{
  "n_head": 4,
  "init_std_up": 0.0312,
  "lr_head": 0.00498,
  "decay_fraction": 0.496
}
MLP neurons of a small language model. Each row is named by its layer, matrix (up: input weights; down: output weights) and neuron, and shows model dimensions 16-143. Each number is 128 + 24 x the weight over its row's rms, rounded and kept within 0 to 255.
After each neuron's rows, "fires after" lists the tokens most often just before its 100 highest values on Wikipedia text that the model never trained on.

L8.up1251 [136 141  91 147 149  97 173 138  92 126 139  95  98 190 111 117 145 117 141  83 162 114 111 138 128 140 152 176 137 116  81 115 144 145 132 132  98 141 135 131 133 156 149 126 107 177 166 103 149  62 140 132 133 108 151 158 107 143 145 131 152 145  91 183 102  92 122 174 105 158 141 121 121 137 135 111  99 133 122 132 134 129 132  84 117 120  90 158 164 104 104 124  91 108 145 127 135  87 113 123 144 155 121 160  85 121 122 123 126 172 145 119 117 116  97  87  93 180 120 170 138  96 124 127 124  96 107 115]
L8.down1251 [111 148 161 148  87 140 133 124 133 133 129 124 132  87  59 136 135 147 139 138 132 117 136 133 133 155 130  93 126 108 133 150  98  99 119 163 153 128 126 128 129 107 179 139 141  69 149 110 130 157 155 102 133 130 107 125 105 136 110 141  95 161 112 135 168 118  98 113 139 115 149  95  96 119  91 135 138 142 108 136 133  99 131 120  97 107  95 177  88 152 128 116 152 129 142 148 200 143 173  93 120 124  81 112 121 147 126 110 134 127 121 144 117 140 150 107 106  90 132  96  98 127 137 163 130 146 100 179]
fires after: " R", " sp", "on", " S", "d"

L2.up48 [118 128 110 114 116  81 110 151 134 129 155 152 137 164  98 121 110 136 111 110 152 135 121 121 121  94 119 135 160 115 108  84 160 135 130 137 124 164 141 100 135 169 127  84 103 120  94 114 133 138 113 159 111 172 119 123 155 157 154 133  92 111  89 169 145 145 140 131 123 163  49 133  77 165 151 128 161 124 144 121 136 140  88  86 137 134 122 129 108 108 102 128  96 157  67  98 126 111 125 115 122 171 169  99 149 119 155 107  90 140 100 126 152 117 143 123 115 109 160 110 150 153 113 146 119 103 113 130]
L2.down48 [123 132 128 159  69 184 161  86 118 125 113 131 124 126 147 111 151 104 160 118  59 108 185 140 165  95 119 150 100 154 139 142 116 138 157 131 109 147 123 144 137 120 113 135 123 169 190 128 118 145 152 104 120 109  88 107 117 113 148 128 126 146 141  82 114 119 128 134 155 109 163 142 193  93 126 145 136 166 136 137 144 106 140 137 123 139  87 113 153 107  89 147 141 147 170 109 122 102 138 162 136  80 128 128 119 150  85 178 138 137 130 132  88 165  98 128 123 127  96 121 127  72 171 115 144 119 138 144]
fires after: "a", "o", "ra", "and", "r", " U"

L2.up142 [121 139 169 174 166 152 144 135 132 148 142 115 131  80 178 121 130 129 120 117 177 127 122 106  98 126  73 140 129 101 124 128 127 137 144  98 149 167  99 130 120  96 125 127 132 126 126 138 117 118  90 103 108 154 173 152 104 122 120 154 110 132 102 191 142  97 105 107 135 138  99 102 139 106  95 116 159 115 150 138 167 172 117 100 147 126  80 187 170 105 158  81 148 102 124 116 116 132 100 145 128 164 129 127 141 107 133 134 121 146 104 137 150 114 115 136 111  94 150 104  96 135 178 122 149 118  89 115]
L2.down142 [149 123  83 126 115 116 116 120 101 123  99 122 136 125  89 152 130 116 111 132 103 135 145 114 143 131 160 114 120  87 168 170 159 115 127 137 146  77 145 128 149 140 142 137 151 167 103  59 153 109 112 140 144  89 100  95 170 119 109  93 110 143 140  94 146 128 150 134 141 124 129 152 123 154 177 105  98 140  95 101 120 110 159 148 128 136 122  79  91 122  95 127 122 152 110  75 157 108 145 104  89 145 139 117 153 107 160  90 168 117  94 135 110 162 127 144 136 162  97 154 140 110  75 137 127 127 166 121]
fires after: " t", "it", " T", " S", "i"

L2.up187 [119  62 112 105 106 101 147 157 141 126 101 121 170 130  89 128 134 159 109 131 133 146 114 128  83 132 134 113 162 143 114 113 132 155 173 139 139 116 111 141 108 119 167 134 156 119  61 100 110  62 140 105 145 119 127  90 148 137 115  96 148 160 141  78 127  96 165 129  89  99 111 122 116 145  95 111 129 124  94  91 164 137 152 135 144 125 122 171 146 151 106  76 129 139 140 118 106 145 138 146 114 127 102 124 134 158 156  94 116 123 142 135  93 182 142 129 106 121 124 148 131 110 133 101 101 124 116 129]
L2.down187 [131  98 152 112 135  70 136 145 122 133 131 146 101 154 136 140 109 118 131 169 115 102 160 114 134 178 133 120 120 112 159  97 108 120  93 125 107 119 107 133 130 138 125 145 113 121 137 136 126 161 133 115 143 138 150 178 142 123 154 165 100 138 114 144 143 163 112 111 158 173 144 137 166 121 148 178 122 145 155 130 110 121 186 119 151 131 140 117 136 136 145 180 171 130  91 168 123  67  70 147 111 111 129 113 156 125 119 117 131  75 140 151 161  70 106 130 132 114 136 112 190 128 108 137 138 122 119 192]
fires after: " B", " b", " O", " in", "it"

L2.up1226 [ 83 143 121 181 178 183 148 125  88 128 113  87 138 133 133 136 138 144 111 155 125 139 139 102 122 138 101 124 106 136 135 113 104 128 117 146 139 102  89 185 108 120 153 126  98 121 110 125 131 103  95 117 120 109 168 158 151 173 126 127 127 124 137 102  96 101 122 149 148 124  99 120 149 135 129 125 126 121 122 168 119 121 141 125 162 118 125  76 213 147 101 158 122 145  93 113  75 170 154 135 118 143 151 134  72 126 141 133 142 144  82  73 146 116 152 102 132 136 142 135 125 132 124 108 130 108 128  98]
L2.down1226 [120 173 134 141  77 135  90 161 123 128 169 131 130 123 162 121 126 174 109 131 120 138 152 201 158 151 133 132  94 125 110 119 174 118 113 154 131 141 119 141 128 115  97 148 144 120 103 135 130 119 140 121 136 117 137 148 126 103 135 148 153 139  92 141 147 143 127 132 145 129 152  80 102 145 132 114 110 127 109 163 141 128 119 155 146 157 115 141  97 153 131 162 105 114 127 116 133  84 169  80 148 140 143 135  72  83 173 134 123 124 102 100 105 187 131 140 123 143 171 149 140 144 128 112 108 115 116  98]
fires after: " D", " N", " K", " C", " G"

L2.up1518 [160  97  91 110 168 100 129 106 133 150 126 131 112 119  53 150 142  85 151  94 116 144 115 117 167 134 108 117 144 131  93 101 141 132 118 137  77 126 120 177 116 132 119 147 159 169 110 117 135 120 152 101 105 132  88 135 150 148 143 132  79 125  96 176 113 120 103 105 103 172 112  98 119 113 164 133 140 145  92 119 141 151 115  99 161 131 120 156 129  95 137 126 149 154 115 114 133 114 176 134 159 120 156 108 166 138 109 118  74 106 116 158 120 116 108 146 131 119 120 108 177 135  95 161 119 129 145 131]
L2.down1518 [ 99 102 146 123 131 155 145  65 136 126 152 124 125 180 127  73  83 160  97 155 117 156 134  99 132 113 123 140 108 155 147 184 102 136 126 143 122 151 107 149 125  79  96 128  77  66 117 120 132 119 108 180 126  83 114 121  77 120 156 135 147  83 136 117  89 140 140 150 113  98 187 124 133 144 177 145 117 125 160 123 124 117 130 112 106 132 103  92 113 170  85 126 150 107 140 133 142 108 149 141 107 110  85 165 172  96 140 153 149 126 140 147 145 132 157 142 139 160  97 143 113 120 154  89 147 122 118 118]
fires after: " B", " St", "o", "and", "B", " R"

L2.up1230 [102 114 197  85 131  96 150 151 140  82 151 119 184 148 175 140  88 141 130 143 120 136 115 147 122 133  92 170 117 113 165 105 130 118 160 113  88 175 112 153 132 110 153 108 160  93 146 130 159 136  97 129 111 145 136 100 156 107 164 116 169 153 111 167 141  91 132 138 137 119 138 125 131 120  96 103 103 134 123 127 125 109 125 105 152 121 152 145 146 176 116 125 118 126 143  96 137 126 162  95 132 155 120 132 129 121 151 139 134  94 123 153 127 116 121 137 153  98 120 118 145 120 105 116 179 130 134 126]
L2.down1230 [121 114  85 141 141 140 107 151  97 170 126 117 107 128  84 119 169 132  98 111 154 101 162 161 101 135 139  88 157 154 113 146 122 164 109 124 149  70 109 142 131 161 107 151 127 131  82 149  98 101 111 128 125 181  94 120 161 148 131 145 122 186 165 117 119 134 106 137 138 118 106 158 153 116 106 113 119 170 124 133 110 105 126 110 119 107 121  93 107  93 140 124 163 104 142 168  91 152 114 111 115 125 149 122  84 131 154 159  77 125 107 133  80 125  90 169 147 122 137 138 115  88 109 126  93 165 128 120]
fires after: " A", " H", " B", "S", " b", " G"

L2.up1134 [108 165 147 140 142 129 126 149 139 126 109 116 135  86 110  94 133 165 175  67 103 102 108 133 191 182 144 126 148 137 127 128 148 146 123 104  97 141 137 129 117  96 117 121 143  81 129 146  98 114 143  97 130  64 174 130 134  95  77 114 140 137  90 103 130 113 180 143  96 107 122 149 142 121 117 121 173 104  98 137 156 132 135 138  86 129 162 146 184 107 136 133 116 131  97 131 119 108 145 118 169 109 115 109 144 130 145 143 130 140 137 114 152 116 153 113 130 114 117 105 119 130 129 115 150 133 142 172]
L2.down1134 [122 186 155 115 128 134 151 131 126 149  96 129  85 148  98 144 143 119 104 160 122 133 124 123 154 137 103 117 160 127  95 110 135 113  96 117 137 208 104 108 147 106 168  88 174 161 101  98  89 112 104 129 122 107 135 130 100 107 151 132 128 150 111  78 142 133 102 116 135 145 102 121 128  91 171 179 128 147 112 120 109  88 145 125 140 144 109 148  96 123  75 107  93 169 139 137  97 124 143 153  96 156 164 134 142 129 143 130 140 106  71 128 142 123 115 123 129 103 146 146 178 108 129 112  67 104 125  99]
fires after: " s", " re", "on", " d", " w"

L2.up370 [136 130 125 146 138 156 140 113 126 145 150 134 119 152 123 136 146 135 178  78 116 159 121 150 101 116  96 102 159 158 102 151  83 136 117 138 106 112 160 121  94 157 119 145 160 112 129 142  92 117 129 111 161 107 113 111  89 114 123 130 142 129 138 152 136 144 132 116 161 132 162  72  99  74 146 153  94 132 108 136 108 164 134 125 125 131  93 149 115 139 150 172 105 131 107 148  89 139 106  86 152 136 161 132 140 102 130 112  86 104 152  98 110  81 100 128 140 157 152  94 147  97 118 154 115 121 100 125]
L2.down370 [117 104 137 136 101  53  92 125 107 120  99 133 164 102 159  82 131 105 172 126 129 108 161 141  58 131 136 130 125 139  70 105 138  88 147 147 108 136  94 106 154 120 142 156 138 105 145 131 168 136 111  95 142 113 116  74 153 151 151 107 141 161  80 116  99 127 130 123 148 112 146 163 137 113 142  87 113 132 113 133 159 136 134 108 128  66 139 117 118 101  94 134 123  83  99  91 140 172 162 163 146 113 108 118 119 137  89 121 145 161 107 184 110 109 108 106 167 110 143 112  90 134 162 156 111 145 128 128]
fires after: " R", "ct", " O", "ers", "ut", "R"

L2.up538 [112 130 138  89 112 136 159 129 113 142 101 123 115 151 126 136 107 147 113 156 124 123 138  87  84 140 143 128 132 116 108 131 151 132 110 115 133 109 107 130 155 128 122 107 167 106 133 129 176 120 123  89 118 140 136 162 121 123 149 163 129 169 144  98 105 128 128 103 202 131 100 153 143 133 121 116 151 150 140  95 111 122  79  95 139 115 101 149 158  92 101  94 127 103 134 148 131 126 167  83 134 114 126 136 133 116 120 130 128 178 110 105  83 112 145 143 110 170 174 135 109 151 154 110 119 105 100  86]
L2.down538 [154 120 157 147 149 136 107  83 145 147 124 136 139 131 142  99 137 154 110 138 150 160 113 138 117 113 106 148  84 142 146 132 131 107 100 136 108 128 150 149 106 106 119 119 131 133 124 126 106 180 135 175  83 117 115 127 126  91  94 100 150 105 125 123 130 125 120 132  67 118 178 152  76 150 164 110 103  80 126 144 153 110 120 160 145 133 156 131 120 144 137 147 115 150 145 147 111 139 117 162 126 110 137 116 109 160  87 131 154 124 132 106 165 131 119 124 133 105 104 152 106 124 125 109 143 156 160 178]
fires after: "om", " Y", " N", " m", "p", " R"

L2.up330 [132 120 152 154 139 161 146 101 121 121 109 137 101 100 141 140 108 151 143 104 137 144 130 136 168  65 110  96  99 106  92 130 137 143 110 134 166 130 106 129 133 129 139 107 121 156 125 126 116 111 122 134 145 138  89 147 131 117 148 137 136 114 104 103 109 142 107 153 109 155 129 114  94 198 148  92  92 153 163  96 148 141 114  85 130  91 139 153 134 137 127 160 134 101 126 106 103  79 125 128  88 164 162 116  74 148 113 130 121 135 116 180 191 132 129 122 160 167 152 125 141 140 114 114 131 149 152 134]
L2.down330 [124 151 133 130 141  87 119 122 152 113 113 128 122 169 139 115 113  55 128 156 124 105 135 143  88 166 137 148 180 111 154 128 104 119 155 153  74 121 163 109  95 133 127 130 155 111  96 150 143 151 144 113 154 110 181 106 123 120 115 142 104 123 154 122 114 107 120 114 137 119 135 159 127  87 107 146 160 105 123 133 134 121 150 165 136 125 127 108 107 118  50 137 119 120 109 167 139 133 123 172 184 145  94 128 155 127 109 136 143 123 101 131 136 137 136 137 140  91 115 114 119 124 138 107 124 118 105 127]
fires after: "r", "el", "ie", "ol"

L6.up658 [141 130 105 119 127  49 129 115 131 102 107 136 144 155 147 123 120 155 132 142  99 109 167  97 118 136 150 146  84 146 141 108 101 119 108  80 121 119 104 134  76 139 161 107 151 122  87 115 128 118 153 147  97 124 111 144 152 101 145 154 104 112  96  93 147 115 170 118 166 108 140 141 148 106 175 112 113  90 136 161 150 175 112 101 117 124 102 133 134 136 145 148 136 101 161 117 115 103 117 121 150 144 129 155 135 141 135 178 167 112 145 147 120  83 100 130  98 107 157 137 138 108 120 105 158 109 139  91]
L6.down658 [172 113 137 116 111 161 148 120 148 164 125 110 121 166 111 124 118 167  92 120 144 128 109 123 133 119 136 167 169 114 144 186 164 154  94 154 126 165 135 100 155 134 101 160 118 126  81  96 163 139 140 114 115 126 155 103  92 168  96 144 137 126  92 129  96  94 113 139 132 148 104 176 134 128 114 138 117 140 118  84 130 148 123 146 147  66 132  84 118 153 144 123 171 160 107  95 129 124 134 159 119 133 150 123 101 148  91  95  92 138 110 132 125 152 154 151 137 132 110  92 153 101 141 129 133 130 107 167]
fires after: ",", ")", "\"", "in", " f", " v"

L2.up568 [104 130 132 121 110 185 111 118 146 125 174 111 101 161 127  74  92  96 140 157 156 144 135 123 101 107 129 133 103 159 107 100 131  98 109 140  91 123 128  96 126 131 113 139 162  92 128 163 158 148 135  90 131 137 127 119 137 139 135 108 126 139 123 133  83 124 149 123 137  84 126 137 125 105 118 140 123 133 111 186 100 110 152 148 128 124 113 125 125 104 106  97 141 123 163 117 113 125 113  52 100 159 142 166 129  93 121 106 130 130 123 135  91 117 136 153 139 143 112 154 115 138 127  86 113 142  93 105]
L2.down568 [154 151 106  71 137  77 132 133 110 118  99 150 136 132 100 151 141  94  90 144 139 133 144 139 152 119 116 167 103  85 147 133 158 164 125 104 119 119  94 146 110 133 128 134 147 142 140 125 131 141 143 166 124 137 114 125 112 133 139 132 116 152 165 122 120 130 112  97  99 103 112 128 177 135 141 107 109 101 126 106 137 107 131 165 158 107 139 125 116  99 161 102  94 171 135 131 159 143 100  98 113 155 141 127 142 156 189 109 124 128  96 137 156 156  96 117 110 148 114 120 151 133 156 156 117 138 140  84]
fires after: "av", " Y", " N", " J", " K", " I"

L2.up493 [108 141 115 136 122 139 144 144 125 147 161  91 144 133 103 109  89 133 112 139 130 129 131 159 132 118 164 118 137 134 195 136 166 118 140 113 133 117 167 123 124 193 142 133 180  77 127 144 154 156  99  85  88 141 144 118 144 193 120 129 122 117  98 116 116  97 149 127  93  69 157 101 157 108 164 147 125 152 129 117 107 141 117  65 109  84 162 105 158  96 175 139 122  85 115 181 134 128 119  91  86 150 134 145 110 117 143 128 113 125 128 158 142 148  95 108 126  99 102 157 117 132 146 127 139 115 187 112]
L2.down493 [191 133 113 123 136 150 106 122 105 118  93 103 123 121 130 169 154 156  94 131 139 147 130 133 119 137  80 114 134 142 112  77 100 120  92 114 114 145 124 110 128 106 166 138 115 157 110 174 120 134 108 138 152 164 158 175 110 111  92 112 119 142  92 133 124 136 138 128 120 138  97 170 159 140  87 105 110 129 134 145 119  82 142  78 147 150 163 188 129 155 101 166 135 129 201  86 151 137 112 130 167 115 128 100 140 146 161  76 137 120 125 153 108 118 159 134 139 161 112 108  86 154 120 124 137 113 144 130]
fires after: "us", "if", "om", " st", "is"

L6.up960 [163 120 115 124 136 165 116  99 137 151 111 151 143 146 184 132 144 183 111 112 161 102 159 123 105 111 114 139 143 122 140 139 118 143 123 113  89 148  94  99 121  91 123 121 131 152 120 112 113  98  75 121 120 142 188 142 121 130 102  93 111 126 102 110 153 136 129 128 145 127 128 134 152 109 129  95 130 119 122  82 157 126 151 116 128 150 114 106 189 121 142 175 166 122 119 130 125 104 112 155 128 135 129 145 151 125 144  97 127 135 128 125  97 115 140 149 146 135 154 129 135 119 141 129 197 101 158 111]
L6.down960 [107 100 139 142  85 157 139 162 137 110 169 124 105 119 149 137 149 127 178 154 103 156 120 165 119 122 130 151 126 157 136 156 128 149  81 127 131 173 154 125 141 111 131 130  86 116 131 140 163 115 178 135 139 132  95 120 113 126 111 111 139 124  91 173 144 145 140 155 105 167 106 142 116  97 134 141 115 105 130 142 157 147 158 152 128 133 108 103 153 124 131 128 106 107 122  95  80 108  99  83  96 116 150 174 103 130 111 128 137  87 157 101 113 114 162 106  97 146 172 110 139 118  63 122 116  97 106 155]
fires after: "s", "el", "l", "ol"

L2.up543 [113 146  99 117 120 163  95 169 136 114 155 121 101  58 154  85 142 100 122 151 144 148 170 129 130 117 132 183 119 138 126 133 143 113  93 129 158 130 151 166  93 133 128 139 132 105 105 122 165 121 126 108 133 107 139  92 129 158 110 108 171 124 132 150 120 122 155 127 108 120 119 112 109 118 166 152 158 123 121 173 140 134 150 165 131 105 138 125 104 132 100 118 144 128 142 134 134 139 164 120 114 113 159 113 159  64 140 128 105 160 135 114 126 110 133 128 127 115 137 162 128 141 125 139 138 148 173  70]
L2.down543 [170 124 108 160 152 114 165 124  77 135  75 158  88 150 137 119 154 134 139 142 127 118 114 123 113 144 111 150 112  95  98 155 158 113 120  88 137 178 127 163 153  96 183 159 156  92 102 115  80 124 150 152 102 130 113 154  95 128 100 127 138 139 104 135 137 155 121 137 132  94 139 127 131 149 134 163 123 157 111  77 128 103 117  97 133 123 137 137  71 123 156 169 102 121 147 108 129 115 111 156 147 105 152  92 118 129 131 153 144 132 155 125 115 133 119 122  96 114 168  81 151 127 134 156 141 170 125 114]
fires after: " N", " n", " U"

L6.up477 [115 126 118 139 144  88 102 158 173  93 151 145 144 123 178 150 128 125 147 160 116 109 112 148  86 137 132 107 132  90 116 109 197 111 132 120 143 127  73 130 155 122 107 151 122 132 112 122 137 119 134 161 134 129 126 110 120 146 126 109 146 109 171 135  76 144 164 131 122 146 155 174 120 130 119  98 168 135  91 117 125 127 105 140 131  99  99  76 183 103 142 109 110 131 149 154 160 122 115 108 126 122 130 134  89 136 137 134 108 141  92 113 148  86  72 145 110 112 133 153 132 176 188 113  99 132  89 147]
L6.down477 [132 150 126 145 134 178 177 126  79 160 140 113  87 142 123 150 124 104  88 108 103 136 138 149 167 113 120 146 167 136  98 100 103 116 139  92 105 129  98 134 113 114 121 140 125 120 102 177 138 114 106 165 148 142 150  90 140 111 109 142 114 138  76 140 116  91 138 102 125 114 128 136  98 137 114 148 117 142 170  90 107 114 144 107 142 153 176 110 116 126 110 143 126 123 111 160 118  78 132 184 142 143 178 106 167 111 139 115 170 109 134 167 153 167 160  79 159 136 103 133 153 116  88 128 159  93 124 139]
fires after: " as", " a", "s", " A", " re", " o"

L2.up1275 [118 155 151 134 162 155  92 127 125 126 151 113 115 137 119 129 114 106 129 120 155 112 111 137 144 161 120 153 107 113 103 131 138 101 122 157 111 134 148 150 117 105 112 100  75 143 102 121 125 154 142  78 127  76 136 168 123  83 114 179 127 111 125 160 116  98 100 119 103 161 113 146  68 130 157  88 136  95 137 106 114 138 151 167 124 111  91 105 132 120 106 136 110 155 162 110 101 133 133 168 126 121  93 116 117  89 131 108 122 139 108  97 117 128 119  72 113 130 137 144 152 137 158 147 126 121 164 150]
L2.down1275 [159 113 140 140 127 114 124 149 112  98 133 174 135 120 100 122 150 140 105 147 111 158  85 136 171 104 101 132  89 110 140 120 158 158 142 144 156 134 110 136 138 124 130 134 132 113 171 136 119 134 163 149  96 143 110 175 143 144  97 144 131 132 139  81 109 151 176 128 106 115 126 102 128 151 124 132 131 152 117 131 145 142  76 140 107 129 143 125  90 135 171 168 157 119 168 148  87 108 137 135  92 157 129 127 135 159 178 167 100 181 153 130 134 147 158 121 167 131 143 108 117 134 116 115 125 115 107 135]
fires after: " C", " F", " f", "r", " c", "d"

L7.up1060 [115 154 117  90 111 105 135 151 140 158 129 101 164 149 116 119 116 136 117 120 141  98 153 145 119 148  78 192 135 123 160 100  77 135 106 134  65  82 103  74 129 106 116 130 157 137 129 162 123 115 139 107 139  81 141  96 129 116 139 105 149 112  80 128 118  96 127 135 132  98 135 115 131 143 157 120 142 106 138 161 130 175 155 135  84 137 114  93 138  82 111 104 113 137 130 119 130  78 116 102 158 144 171 133 146 132 131 137 135 118 102 156 142 110 112 133  99 148 160 165 120 141 148 126 136 117 115 142]
L7.down1060 [128 112 126 141 138 168  94 106 135 117 133 122 112 141 105 174 125 164  93 186 117 116 130 130 125 143 117  86 139 120 125 149 124 102 129 138 111 140 132 132 119 100 134 158 132 157 126 142 166 117 119 115 130 158 112 143 119 143 126 152 116 176 151 108 136 130  81 144 143 143 140 135 175 124 144 131 134  88 151 167 127 140 100 137 135 121 155 126 166 173 103 128 147 104  71 127  88 134 173 169 116 135  91  96 134  92  78 163 132 119 145 100 138 149 106 130 157 140 159 105 100  98 130 141 103  90 125 144]
fires after: " d", " r", " v", " 2", ","

L2.up878 [141 133 127 150  97 142 159 122  94 118 130 147 104 156 106 112 109 131 176 108 117  98 132 142 120 100 112 150 145 144 121  95 168 145 120 138 105 134 139 119 152 145 124 120  74 180 127 141 137 142 127 134 122 169 135 158 112 143 171 115 127 147 130 122 122 152 125 141 144 126 122 127  84 171 157  90  85 115 139 107 114 143 121 120 119 113 124 170 122 142 150 121  93 146 172 113 100 143 122 103 128 130 185  98 114 136 110 105 133 126 131 145 146 144 119 114 128 146 121 122 139 115 158 147 156 114 142 136]
L2.down878 [147  91 141 100 129 130 143 133  97 101 127 112 162 111 159 126 146 130 123 188 166 167 157 130 153 137 100  84 103 107 132 105 112 123 156 137 153 102 109 146 106 131 156 141 145 131 131 125 155  95 130 124 128 118 124 114 121 135 127 130 115 137 129 116 149 140 155 132 116 129 122 155 158 101 126 141 137 146 129 138 154  97 139 112 127 173 158 155 122 101  90 139 121 134 115 114 171 121 152  87 133 148 108 109 124 126 126 162 130 157  86 115 106  93 107 133 185 127 101 141  62 137  83 110 150 139 137 123]
fires after: "a", " C", "og", "ie", "ol"

L2.up1170 [194 127 142 122 107 143 143 112 109 121 161  92 167 117 163 147 135 126 119 105 148 105 151 119 156 139 120 107 129 117 159 108 130 138 147 156 149 120 133 121 117 102 147 105  80  94 144  89 107 126 116 112 137 105 139 107 130 118 129 168 155 126 135 171  75 141 112 149 153 119 113 159 103  98 100  73 137 124 166 151 145 146 142 147 106 125 109 149 126 108 134 138 147 105 145  75 163 125 112 168 134 170 139  98 134  92 136 154 132 120 127  95 121  73 144 108  61  94 156 151 167  78 149 140 109 114 101 175]
L2.down1170 [155 112 140 107  98 114 125 102 126 125 111 149 134 118 129  98 134 118 152 103 134 170 125  96  86 128 135 152 146  68 129 129 120 163 102 119 164  37 125 120 134 106 135 122 101 119 137 151 133 123 114 134 141 139 125 113 125 137  98 177  97 104 137 156 142 110 128 140 170  94 124 154 131 113 120  99 169 127 127 104 127 170 120  99 130 135 109 144 102 140 187  96 117 111 159 153 150 149  77 142 110 167 118 140  95  93 125 126 125  87 139 154 170 110 121 145 113 131 110 173  96 161  99 105 124  93 116 179]
fires after: " O", " c", " C", "c", " S", " T"

L2.up386 [116 105 115 130 151 105 130 140  88  99 110 138 159 145 114 158 121 150 103 153 127 122 147 163 121 140 160 135 113 164  95 133 143 112 103 110 147 167 158 163 124  91 120 143 104  81 171 110  97 139 137 182 105 160 128  62 133 153 135 105 123 136 118 170 114 134 138 123  83 139 145 129 167 136 156 102 114  87  94 114 114 141 170 125 141  60 140 119 163 171 127 101 105 119 145 115 182  95  89 124 112 118 130 152  85  97  71 126 111 145 121 127 113 118 122 153 147 118 135 118 124 103 102 108 173  84 135 104]
L2.down386 [135 145 167 156 120 176 137 154 148 144 127 121 105 134 131  92 167 122 127 135 115 112 126 135 102 110 125 138 147 108 153  98  95 137 123 133 116 112 126 127 133 145 143 140 132 121 109 116 153 107 127 118 117 125 147 175 157 121 122 160 124 145 157 141 126  81 144 102 102  89 144 151  88 167 156 151 155 133 172 117 150 109 111 157 108 171 100 154 104 153 116 133 139 176 153 174 100 156 169  62 141 103  92  92 162 169 151 183 109 117 145 114 132 128 111 130 172 111 105 100 118 149 121  92 118 129 166 139]
fires after: "S", " I", "ain", "y", " G", " S"

L2.up1065 [ 86 149 111 129 165 122 155 130 122 130 118  95 129 143  92 116 131  78 123 122 157 116 122 112 166 158 114 113 169 154 141 155 135 137 143 153 124 132 141  99 136 156 134 106 113 108 155 118 156 106 115 126 127 122 114 117 170 121 135  82  98  91 137  87  98 133 134 154 118 127 161 143 168 122 143 120 174  88 131 128  94 108 131 108 157 170 134  99 130 132  96 147 142 131 167 104 130 141 101 141 110 174 144 118  80 118  94 134 176 122 150 105 128  92 138 152 128 147 107 166 118 135  89  67 135 148  73 126]
L2.down1065 [118 116 145 121 119 115  89 136 139 110 125 188 160  80 149 144 163 148  83 175 102 127 122 134 114 122 144 154  97 121 124 127 117 109  80  82 139 105 140 158 137 133 139 122 129 121 131 138 103 118 123 114 125 133 148 128  78 126 157 116 133 219 132 116 164 128 111 131 139 111 128 153 106 119 117 162 148 113 112  76 145 140 134 131 149 115 152 140 102  95 160 115 134 117 116 139 150 112 116 120 156 109  85 126 150 113  84 162  73 134  88 161 116 140 122  94 111 117 112  82 147 130 131 147 105 109 148 163]
fires after: " D", " K", "et", " d", "at", " V"

L2.up870 [130 124 172 143 143 173 147 126 121 155 145 151 125 122 130 128 112  91 146  59 126 117 111 148 147  93 111  97 135 145 153  96  87 119 133 141 136 105 188  85 104  92  71 126 135  74 127 100 127 115 124 114 182 152 151 139 106 144 126 108 121 148 133 118 101 123 107 126 165 101 138 111 103 146 142 183 146 123 115 139 105 168 182 124 122 130 157 124 132 105  93 168 152 121 155 153 107  89 149 138 112 136 151 168 172 110 128 181 118 206 127 123 129 138 136 128 107 108 126 112 128 121 127 155 126 157 115 120]
L2.down870 [134 122 132 147 116  91 108 134 133 124 144 107 118 118 105 123 143 150 138 145  92 105 138 116  81 168 137 166 104 101 132 153 133 140 173 143 156 160  74 149 131 103 141 128 142 180 128 137 132 161 126 125 127 116 105  99 132 144 151 108 117 122 126 120 139 128 155 130 101 142 109 122 134 152 112  80 111 132  98 125 137 112 112 136 143 156 128 118 112 121 202  65 110 176 124 124 133 142 110 104 146 150 108 107  93 105 137 119 157  96 136 129 154  93 139 135 134 151 121 119 125 114 145 122 122 137 131 136]
fires after: "am", "Q", "ig", "on", "ur", " "

L6.up1381 [143 100 117 136 109 134 138 149 111 100 163 139 100 124 137 114 131 170 144 128 157 121 105 126 106 141 105 122 125 129 109 113 147 118 133 121 114 141 114 130 148 131 123 111 137 110 106 123  80 109 122 148 141 134 176 154 141  63  97 145  98 126 133 156 163 127  85 169 115 124 149 172 154 142 136 122 117 101 148 118  95 151 125 120 111 157 141 127 166 134 116 158 134 111 129 187 120 113 127 127 157 112 149 134 128  97 160 117 128 127 135 172 174 139 127 168 147 124 136 123 158 148 149 135 145 168 144 131]
L6.down1381 [127 184 149  94  88 162 154 118  96 157 137 132 116 111  83 134 136  96  91 112 146 103 142 157 160 135 144 158 128 141 157 159 125 167 108 104 110 126 141 179 117 120 141 162 142 143 111 150 154 118 133 101 135 157 107 135 152 155 128 121 163 102 115 156 100 100 131 133 124 106 127 117 116 112  92 176 130 106  90 100  71  96 156 134 128 157 157 155  61 121 128  77 130  84 154 152 101 168 193 105 134 115 103 115 120 104 129 105 100  89 147  81 107 140 174 106 122 115 119 177 118 112 108 161 125 114 122 105]
fires after: "l", "im", "ol", "le", "el", "m"